From a checkpoint of a small transformer trained on Wikipedia.
Size: 6 heads of 64, MLP 768 squared ReLU.
Architecture: RMSNorm after each block, rotary positions, biases, tied embeddings, normalized queries and keys.
Training: a variant of Adam for these matrices, 8088 steps.
MLP neurons of a small language model. Each row is named by its layer, matrix (up: input weights; down: output weights) and neuron, and shows model dimensions 48-143. Each number is 128 + 24 x the weight over its row's rms, rounded and kept within 0 to 255.
Before each neuron's rows, "fires in" lists the words (lower case) most often at its 100 highest values on Wikipedia text that the model never trained on; "fires before" lists the tokens most often just after its 100 highest values on Wikipedia text that the model never trained on.

fires in: "born", "n", "aged", "succeeded", "preceded"
fires before: " ", " by"
L2.up527 [123 119 185 106  88 142 153 114 147 121 153 160 149 131 128 140 126 116 142 143 116 139 166 162 165 169 148 141 122 168 151 137 117 108 110  95 116 108 118 134 136 111 160 160 129 121 164 136  99 134  85 125 142 134 147 122 157 153 113 157 154 146 169 107 106 116  61 113  96 168 133 130 110 144 146 104 135 105 114 103 172 127  95 114 141 121 126 140 125 121 158 122 115 126 131 106]
L2.down527 [ 93 140 168 142 112  97 132 141  96 153 100 120 162 147 103 164 111 156 116 120  90 132 121 141 137 133 152 149  93 108 155 140 151 137  84 133 145 107 116  87 126 162 159 116 105 127 128 118 116 137 129 151  85 139 137 136  93  97 161 150 126 150 129 167 175 137 116 114  93 109 132  95  71 184 142 137 127  85 140 147 125 114 143 151 128 101 162 145 133 145 175 138 119 126 100 103]

fires in: "2024", "2023", "2021", "2022", "2020", "2025"
fires before: "4", "3", "1", "2", "0", "5"
L2.up524 [139 142 126 123 159 135 144 149 134 128 104 141 120 132 104 144 139 109 137 102 144 138 126 129 127 120 100 139 121 135 140 155  56 143 107 127 104 137 115 104  83 126 107 168 114 140 153  99 116 141  83 151 174 123 141 119 125 141 154 137 104 130 123 122 107 170 108 137 136 117 157  96 137 154 123 136 167 149 130  94 149 134 145 119 116 130 126 133 107 157 143 117 127 130 114 137]
L2.down524 [104 166 105 115 139 119 120 115 120 102 138 144  99 130  98  86 138 125 144 146 129 144 111 106 106 100 121 101 131 156 130 131 104 123  75 105  80 101  91 160 131 125 109 114  86 140 107 121 143 138 104 140 112 100 140 128 117 150 160 102 136 136 138  53 139 178 123 126  89 105 138 103 142 143 134 102 134 105 104  75 154  97  89 103 126 167 139 127 103 158 153 131 174 131  89 135]

fires in: "on", "online"
fires before: " ", " the", "line", " September", " to", " January"
L2.up593 [151 116 219 116 127 146 133  96 106 114 143 125 121 114  99 148 121 135 108 150 128 130 127 158 114 123 128 139 120 135 148 134  89 138 161  99  96 121 109 140 106 102 144 135  93 111 126 124 126 115 124 135 163 146 118 187 141 118 111 134 156 148 152 113  96 129 142 136 122 144 151 145 116 139 133 166 131  63 135 105 136 125 138 124 150 133 127 162 117 208 151 103 127 130 116 156]
L2.down593 [156  88 188 108 146 150 147 124 122 113 115 121 112  80 125 145 103 117 111 151 154 116 106 146 148 131  89 133 150 134 110 120 145 117 131  94 139  99 147 120 156 136 129 126  89  80 113 133 132  85 157 124 167 128 143 137 183 122 122 145 108 154 162 144 162 152 113 148 137 117 123 109 136 123 158 119 111  89 126 123 115 138  94 130 170 146 141 116 135 111 103 101 146 140 101 123]

fires in: "of", "on", "above", "hours", "near"
fires before: " the", " ", " in", " a"
L2.up680 [115 105 141  98 141 143 118  84 170 150 123 128 120 112 114 116 147 139 115 118 143 120 136 163 110 148 149 171 109 111 125  84 105 133 153 100 117 117  94 137 124 103 128 150  81 100 127 149 125 129  75 164 183 104 141 149 188 135 133 146 164 157 111 143 101 140 114 132 118 105 177 117 132 130 135 127 139  87 111 139 119 134  95 134 139 134  96 138  93 140  62 110  81 124 134 110]
L2.down680 [143  94  99 138 138  96  88 106 114 164 138 112 106 111 129 139 134  87 147 162 116 130 133 150 119 104 123 103 133 111 163 147  94 132 141 108 142 163 111 133 143 121 128 117 141 112 133 135 122  70 148 153 149 171 148  92 154 179  84 127 146 110 148 121 148  99 108 105 133 108 123 145 137  96  99 102 103 142 134 116 111 116 133 138 146 166 106 120 185 104 134 131 138 154 139 130]

fires in: "2011", "2014", "2012", "2015", "2016", "2013"
fires before: "1", "4", "2", "5", "6", "3"
L2.up145 [136 138 149  81 119 173 151 134 104 107 125 117 152 146 103 130 107 146 133 161 116 155 145 122  78 103 118 124  83 113 159 184 127 103 137 110 145 145 117 125  65 142 149 132 117  98 139 121 142 131 116 140 128 148 122 140 129  83 152 116 155 132 137 122 119 172 107 117 133 138 114  84 145  96 122 147 130 145 171 138 145 146 144 115  94 142 151  92 125 153 134 158 137 150 111  84]
L2.down145 [138 116 168  74  83 171 104 109 130 161 116 150 139  95 120 128 155 111 134 116 138 153 164 109 148 136 124 111 124  83 113  98 140 137 138  83 116 169 149 156 135 108 137 150 131 108 119  99 101  70 114 162 115 177 135 143 161 138 138  93 143 126 113  95 150 136 112 114 111 142  92 140 144 152 128 176 146 134 127 134  70 182  98 107 136 103 129 101 144 126 140 147 114 142 141 162]

fires in: "1962", "1964", "1969", "1961", "1968", "1960"
fires before: "2", "4", "3", "1", "9", "5"
L2.up135 [158 117 144 143 142 126 158 140 131 129 126 129 158 123  88 136 123 103 115 124 142 131 121 125 149 157 134 172  63 110  92 113  85 146 166 121 148 171 105 118  72 118  98 110 108 114 128 124 129 147 134  99 132 119 136 162 135 131 191  91 135 167 136  76  99 158  90 123  98 124 144 136 136 133 123 130 165 114 120 137 105 139 111 107 125 164 102 103 138 117  80 182 139 131 205 180]
L2.down135 [114 133 108 139 134 138 137 128 134  98 140 116 173 130 122 140 103 123 183 118  90 134 138 151  90 134 106 159 130  87  69 105 123 152 121 123 122 184 128  96  61 130 128 128 139  92 105 116 148 127 145 136  94 116 148 130  88 110 124 132 113 100 143 101 122 120 111 115 138 128 151 113 130 132 124 147 134 109 135 133 113 155 172 127 122 133  93  82 171 109 179 122 126 130 121 163]

fires in: "during", "in", "of", "before", "after"
fires before: " the", "ing", " this", " "
L2.up100 [147 134 145 101 130 134 118 116 135 112 144 144 135 129 103 179  85 127 149  77 153 124 136 130 106 100 132 139 125 119 149 131 123 131 157 104 122 137 125 117 137 117 126 147 137  82  72 124 167 152 136 115 166 151 130 107 145 144 169 153 158 162 189 135 113 160 110 116 141 163 137 138  74  87 129 153 144 100 107 127 124 148 111 111 146 142 124 102 103 138 179  70 100 129 122 150]
L2.down100 [123 139 148 112 146 117 116 115 164 171 101 167  78 120 128 130 136 105 143 146 136  84 146 162 115 147 111 135 141 142 125 102 139 120 163 135 139 105 143 145 139 140 171 134  95 127 107 146 120 110 129 137 167 160  87 132 162 158 101 118 128 105 139 173 117  98 109 126 111 163 105 112 160 150 127 146 142 167 116 123 111 101 109  83 114  78 115 117 101 146 117 154 164 135 104 136]

fires in: "as"
fires before: " a", " the", " an"
L8.up176 [126 128 131 109  71 112 128 133 114  91 128 126 149 141  94 128 139 108 132 109 145 190 136 103 144 149 127 105 140 106 150 160  80 146 149 127 137 149 155 163  96  99 129 143 168 116 100  68 108 136 135 121 124 206 128 115 126  81 127 120 171 125 141 114 109 165 100 111 149 151 114 116 164  84 110 127 185 104 142 129 116 171 134 158 122 124 154  96 147 102  95 184 138 189 122 127]
L8.down176 [150 115 156 156 122 129 158 174 146 168 124 122 102 153 122 142 125  97 135 133 153 132 146 119  81 133 141 115 174 137 117 151 160 152 153 153 142  93 166 184 142 184 136  84 124 139 182 136  77 158 124 131 167 136  93 100 123 132 159 123 112 158  77 120 146 108 126 137 106 105 115 114 121 142 149  69 129 148 135 125 139 132 124 138 153  99 151 135 143 115 108 106 137 152 123 104]

fires in: "during", "of", "at", "in"
fires before: " the", " ", " a"
L2.up142 [168 118 141 127 138 131 120 124 126 114 123 114 111 132 118 179  70 124 114 103 127 148 129 144 125 144 135 147 130 154 134 141 114 120 142  84 135 124 126  97 116 109 122 109 120  24 143 110  97 174 125 135 188 134 178 140 142 179 135 137 133 138 119 136 103 137 106 130 148 171 142 135 103 112 126 144 141 107 155 127 122 136 151 150 136 132 107 122 116 131 162 139 108 133 113 165]
L2.down142 [129 134 132 162 165 122 109 101 141 158  96 138 118 133 153 175 138 114 112 124 117  89 111 134 129  98 142 123 141 172 141 130 128 111 178 154 161 138 133 157 143 163 148 119  94 159 144 147 130 129 104 138 152 132  83 168 115 127 132 141 137  84 117 118 140  77 127 131 147 137 100 143 126 104  76 153 108 138  83 158 115 115 145 130 152 134 106 110 118 164 139 185 135 155  78 147]

fires in: "2022", "2020", "2021", "2023", "2024", "2025"
fires before: "2", "0", "1", "3", "4", "5"
L4.up640 [134 161 126 106 108 128 138 154 100 109 156 119 169 137  88 137 114 134 122 101 114 133  85 110 117 123 140 121 130 161 166 165 119 121 117 132 127 136 111 115 140 151 114 155 120  93 103 114 161 156 127 155 189 174 107 150 129 108 153  96 134 128 134  92 141 167 121 139 125 122 167  53 145 142 136 122 162 109 109 141 117 108 107  77 138 151 144 128 125 154 142 123 113 138 177 114]
L4.down640 [137 137 138 127 151 166 110 177 143 116 115 160 108 108 106 179 169 141 116 152 174 175 127 110 125 138 120 127  93 154 137 138  80  98 130  95 111 118 120  99  85  94 150 143 142 124 161 148 102 152 104 123 135 148 116  96  77 156 139 120 123 123 145 127 144 144 125 102 140 101 166 142 147 172 108 153  97 129 149  95 179 200 106 130 132 125 124 132 121 135  86 145 169 121 127 148]

fires in: "2022", "2023", "2021", "2024", "2025"
fires before: "3", "2", "4", "1", "5", "0"
L2.up652 [104 117 110 150 138 156 165 131  93 133 104 179 127 109 100 105 152  87  94 141 140 133 143  82 132 102 187 132 150 139 134  98 123 110 131 134 106 126  81 106 134 123 120 142 131 159 139 155 119 129 118 143 131 103 120 130 113 162 157 102 149 139 160  67 135 128  98 116 102 137 153 132 132 153 116 137 151 116  85 155 192 169  97 119 100 176 136 158  95 147 141 100 135 108 143 141]
L2.down652 [115 113 154 101 126 139  93 136 129 150 119 130 109 125 140 116 159  99 138 138 155 150 161 124 121 147 102 102 121 105 112 203 140 123 159 104 105 146 164 134 127 132 122 135  60 109 161 114 102  98  91 157 134 141 120 156 111 115 129 110 104 134  88 115 115 145 148 145 132 160 103 131 156 110  95 166 147 170  98 122 112 135 104  73 121  95 110  83 126 140 135 178 135 133 133 144]

fires in: "2021", "2020", "2022", "2024", "2023", "2026"
fires before: "0", "4", "2", "1", "3", "5"
L7.up596 [ 83 145 135 145 119 119 167 133 156  61  95 136 126 123 146 158 121  84  99 123 137 157 146 117  93 115  98 131 131 131 156 105  94 168 114 105 137 122 130 130  83 108 114 153 110 124 130 126  98 129 105 127 141 125 121 125 128 122 154 132 118 128 124 160 136 192 154 134 106  89 157 104 149 117 104 143 138 139 150 113 141 141 118  98  99 145 123  97 120 105 135 100 153 157 116  96]
L7.down596 [140 111 118 144 166 130 147 139 171 134 154 153 130 164 124 121 167 126 160 129  99 114 130 130 132 118 122  79 112 148  82 156 163 145 119 124 142 155  93 136 110 129 166 138 144 148 142 140 120 145 123 123 117  96 101 122 148 169 188 107 154 116 126 119 146  82 165  86 125 114 106 128 130 151 133 124 125 107 106 139  85 148 136 102 109 172  80  82 108 128 114  98 146 115  84 155]

fires in: "2011", "2014", "2010", "2019", "2018", "2015"
fires before: "1", "0", "9", "4", "8"
L7.up159 [111 121 140  98 117 119 141 143 123  93 135 126 151 130 101 159 120 137 136 133 118 148 111 106 148 121  68 136  52 105 143 132 132 119 136 144 119 166 123 154  84 109 128 118 112 168 117 126  99 129 127  75  92 123 144 142  89 114 135 129 181 121 132  89 117 161 108 112 123 116 133 138 183 111 103 173 154  75 131 122 128 187 130  82 118 143 141 120 130 130 167 119 126 118 142 122]
L7.down159 [112 140 159 121 107 113 140 101 126 125 157 124 124 128 109 110 132 144 124 153  41 159 122 122 145 104 119 109 137 143 141 141 133 127 143  88 137 141 125 132 128 110 105 137  86 108 115 116 130 146 106 139 128 173 124 136 148 116 132 114 115 108 133 163 120 136 110 129  84 182 145 137 128 176 126 152 158 150 188 152 138 124  77 134 130 141  74 124 113 140 154 139 127 103 111 163]

fires in: "january", "october", "february", "december", "june", "november"
fires before: " "
L2.up499 [123 136 145 138 106 158 130 104 124 141 128 165 143 149 131 139 125 148 154 104 100 126 177 168 106  86 140 172 154 146 136  86 124 138 124 118  99 119 125 115  98 162 149 146 117 137 111 162 136 119 146 126 202 128 128 123 190 149 141 101 116 151 134 117 115 128  80 135  69 148 141 142 109 107 123 127 137  93 170 117 156 118 111 125 128 111 113 107 119 146  87 128 128 141  96 158]
L2.down499 [121 142 114 105 129 126 127 142 148  84 143 123 177 130 139 155 112 150 130  99 157 147 132 119 111 117 114 111  78 149 104 128 114 170  65 130 116 140  93 116 131 189 134  58 175 144 114 132 131 124  91 115 135 148 132 108 115  95 160 117  88 136 154 158 159 107 139 118 100 109 136 119 130 168 128 143 110 119 100 112 142 124 166 137 105  87 134  98 152 139 144 122 127 121 101 132]